config.yaml
num_hidden_layers: 11
num_attention_heads: 2
head_dim: 128
norm_eps: 1e-05
positions: "rope"
attn_scale: 0.0884
bias: "none"
init: "uniform"
init_std_up: 0.0534
lr_head: 0.00789
warmup_steps: 200
final_lr_fraction: 0.0
max_seq_len: 1024
MLP neurons of a small language model. Each row is named by its layer, matrix (down: output weights) and neuron, and shows model dimensions 96-223. Each number is 500 + 25 x the weight over its row's rms, rounded and kept within 0 to 999. Numbers have three digits each. A neuron's up and down rows have the sign that makes its largest values positive.
After each neuron's rows, "fires before" lists the tokens most often just after its 100 highest values on Wikipedia text that the model never trained on.

L7.down577:501491499505543480510526421510505474508479518523503467490489510512549499510514537496527481449493520484479516494464540459537534512478498471518492466532510442524508488541512489492525530511505507473503475521441480513511475514450474494511477485480518518448434466474551495461494452477526527545513506520479461490517469501488552481510531490476506492503490516507511452518518518526479485572532
fires before: "n", " Go", "al", "mp", ":", "e"

L8.down395:514517478483470490517518461511447536510493521482503503490503513553487464502491479489496488509473513522508505519504493528510509495508447533528485529488524499517513494462482522481505482489484487475490549511530525522509499527518494494516473487533502495516523482472538529506503488470511516523490497534493502487500469470513513499455482503488516490471464515493519539522466461495481491462483
fires before: "==", " ==", "==="

L7.down371:527459503519488500532463508540481527501524496489497522502475573512499481544460520473521480460468482513513510510508515538450493506518482511496519487490514519475488516531544506464422498482484527500484501484475465458469497529491537521548507462528534529499528505478459478493544497488430542499469481500502534500488500561499512505469513494496479504540483520532532452485498481475505475529532
fires before: "ion", "ing", "tri", "u", "es", "ive"

L8.down59:515546538510509486510477495508449516481513484537488479502542485502541524535500491514532530496525482513480520547523529479479469522453518474523452510515491515488529522485447500526536479540526480474469552499507487514476471469485527508447495471496530525471513509502514513475504525534447511498509501478494467509534539485499533504513465482519568545464494436492488517500474464463471500469494
fires before: "s", "ence", "d", "se", "ad", "al"

L8.down91:493564511510497485533500488522486504500478497445492482540481537495531508529500469515534476529474514505472503484505519443491478487483511517540490496499485500492501492442483574452486422527462495492478489477523502485502471508464479486495528495506513561481496498491474501497496522518498537490473476512541480440457494507489490489488494458523507518494480535498492510505472448526497533503503
fires before: "==", "===", "=", "In", "H"

L8.down97:508486506491491495541460500482546493503501494466471514510496507512467512469499524506493481549510478504498521535528491489466522493514453521482580495501438505501468508481469479482481536521487485445499520488479486464487490512507488496518519544543492460470513457463529546475497467469479463461504531497486468496490518515487514460485520493528506493485480514518506551507499542529530492506514
fires before: " ", " be", " re", " make", " st"

L7.down357:515506499503482537481466482475487580509481534482550511495536477475519504487494509497475481437487524477470496464481484529510518509454514469532503483517530497551460456482495499471551536487498473527481513502511522487497538542492559465471513531464511505515467523549483475499516503450463477481493478493526561493511531484534487472467491512509529545505484506511515509488497494521482495550521
fires before: ")", "),", "–19", "s", " |", "–20"

L7.down601:478486454487468518489471524498525535491537540470477490486539475482461512445501472538499498516482482518449551464534512508517462487521520530506481530490511509476520502524496502497497512477455506488494462500483471513531478502531499500507512490491532470517522438499488470459444490463522500488505487442540482522507475465512477494513528534516493498526463493538506494541505481488482474481522
fires before: " in", " by", "able", ".", "ru", " to"

L3.down550:511476502504499529512515537479525515529550488501500489524491519498444523540451494522482482536457466446513449554500494491535525460506479518525485505485513526510466513507508492478513508543460489532502506514475517543518520512500530472520501450519478487499495472515488502539507456508479552531511522541529480465512470525482554531455510485478540440518482496510471440490463509473513456538484
fires before: " be", " not", "n", "d", " ", " have"

L8.down238:546501505463536512511483513544478478514496471516519498489489522494509489475472435545494516445503543518489496510554477534473487462486500504486517521514459522519505484487485529498514530460509470480504483501490498517495475499416498532497517532459472487511523507505545522503487527546501492504502475503525459531527543527483495534494506466498491497511490490450499544464520509536512476517523
fires before: "y", "e", "ity", "m", "ary", "is"

L7.down9:495527498472527489495578477487539498504509484521533503480501460495473529521518503523573479497494499488487488507524515531557455481508509485529489513514524463518479537514478478463503521497501507481487551472514485527471530468470478519448470529563446517511468505500483458509512487532513482493462498478489502460516527477503524525510496512551485532497504471491512497470520509566491506477527
fires before: "s", "al", ":", "==", "ally", ","

L8.down482:479491526486503483521509449536489523506504467523475573523535484486539496477511482509456506491491478492520499488499415491493494510454520505484470496480427487476471526485539493494497549490484494503536484541484555489497427478471490459522516494502479475493467458517507473500461499511499496486525448475508513518483513492480513494512480487501457495507503522488490506494504489503522480501532
fires before: "ly", "ed", "ate", "er"

L8.down103:507509510476500492510468493486495474496484535487523503525493507514479507512450494537475515506502479461494518459495549509511496502474509495494527445494496519494478479505470513495467501497475483503479490487500553535493483523510480536533539497499510497535506500466502491498478485541529523495473517492534504465531481491528509510450521457483525493541507497488464531476517509507487495491480
fires before: "==", "===", "In", "The", "A"

L7.down387:539493499477455458501484495519474522478502523477491458495501535471489468475543503529534479473472503517483519553491479503507502529504549453491500527469521517481501493526505492501537521468493468488495466473496521478484472504510493484530519513557504554488493499533502541544516512522474520481525527502517450531440492511508465519446476514484503524557480534491466482537502511514567567494491
fires before: "ed", "ing", "er", "s", "al"

L8.down175:492499504526498501522484474482467469531468535486500540516538508529445506529492471516502468519475512503476477495486461495484465521477506483543526514500510519541516483489511528505507459493495464504519459519463495520477486536481478514492507499486512511519519554535483531502476514504494517469503495491543489513511542513521499446490519503441469532459500517477538500511498507497498490525501
fires before: "s", "d"

L7.down10:521512552498483487480505525489553482480482521510532486494514510440492503477482499457504507488471511514507536486517531477503532523522516488469476516453537461522514485484453477487545515467505512510516485512482446504492465462492511492498532468475508544490514529507530478494476496491493542490489543476515476480497505535472496534483510535502482531523509454496497478483480473490509486462515
fires before: "ce", "t", "tic", "y", "e"

L8.down112:504497523452532461488511483566497503457549527455498498504460549504485475532519539491513481522479462479530530513490517526510491483501494506546521451507527529514502482544495465486467521532494495483527521525509481448485486524505524493544497482449455498519476515493472496485493523519511482457517502521506493479497486496450491504490515550522495472512501519493496517483492479512476478503519
fires before: "ed", "e", "ing", "d", "t"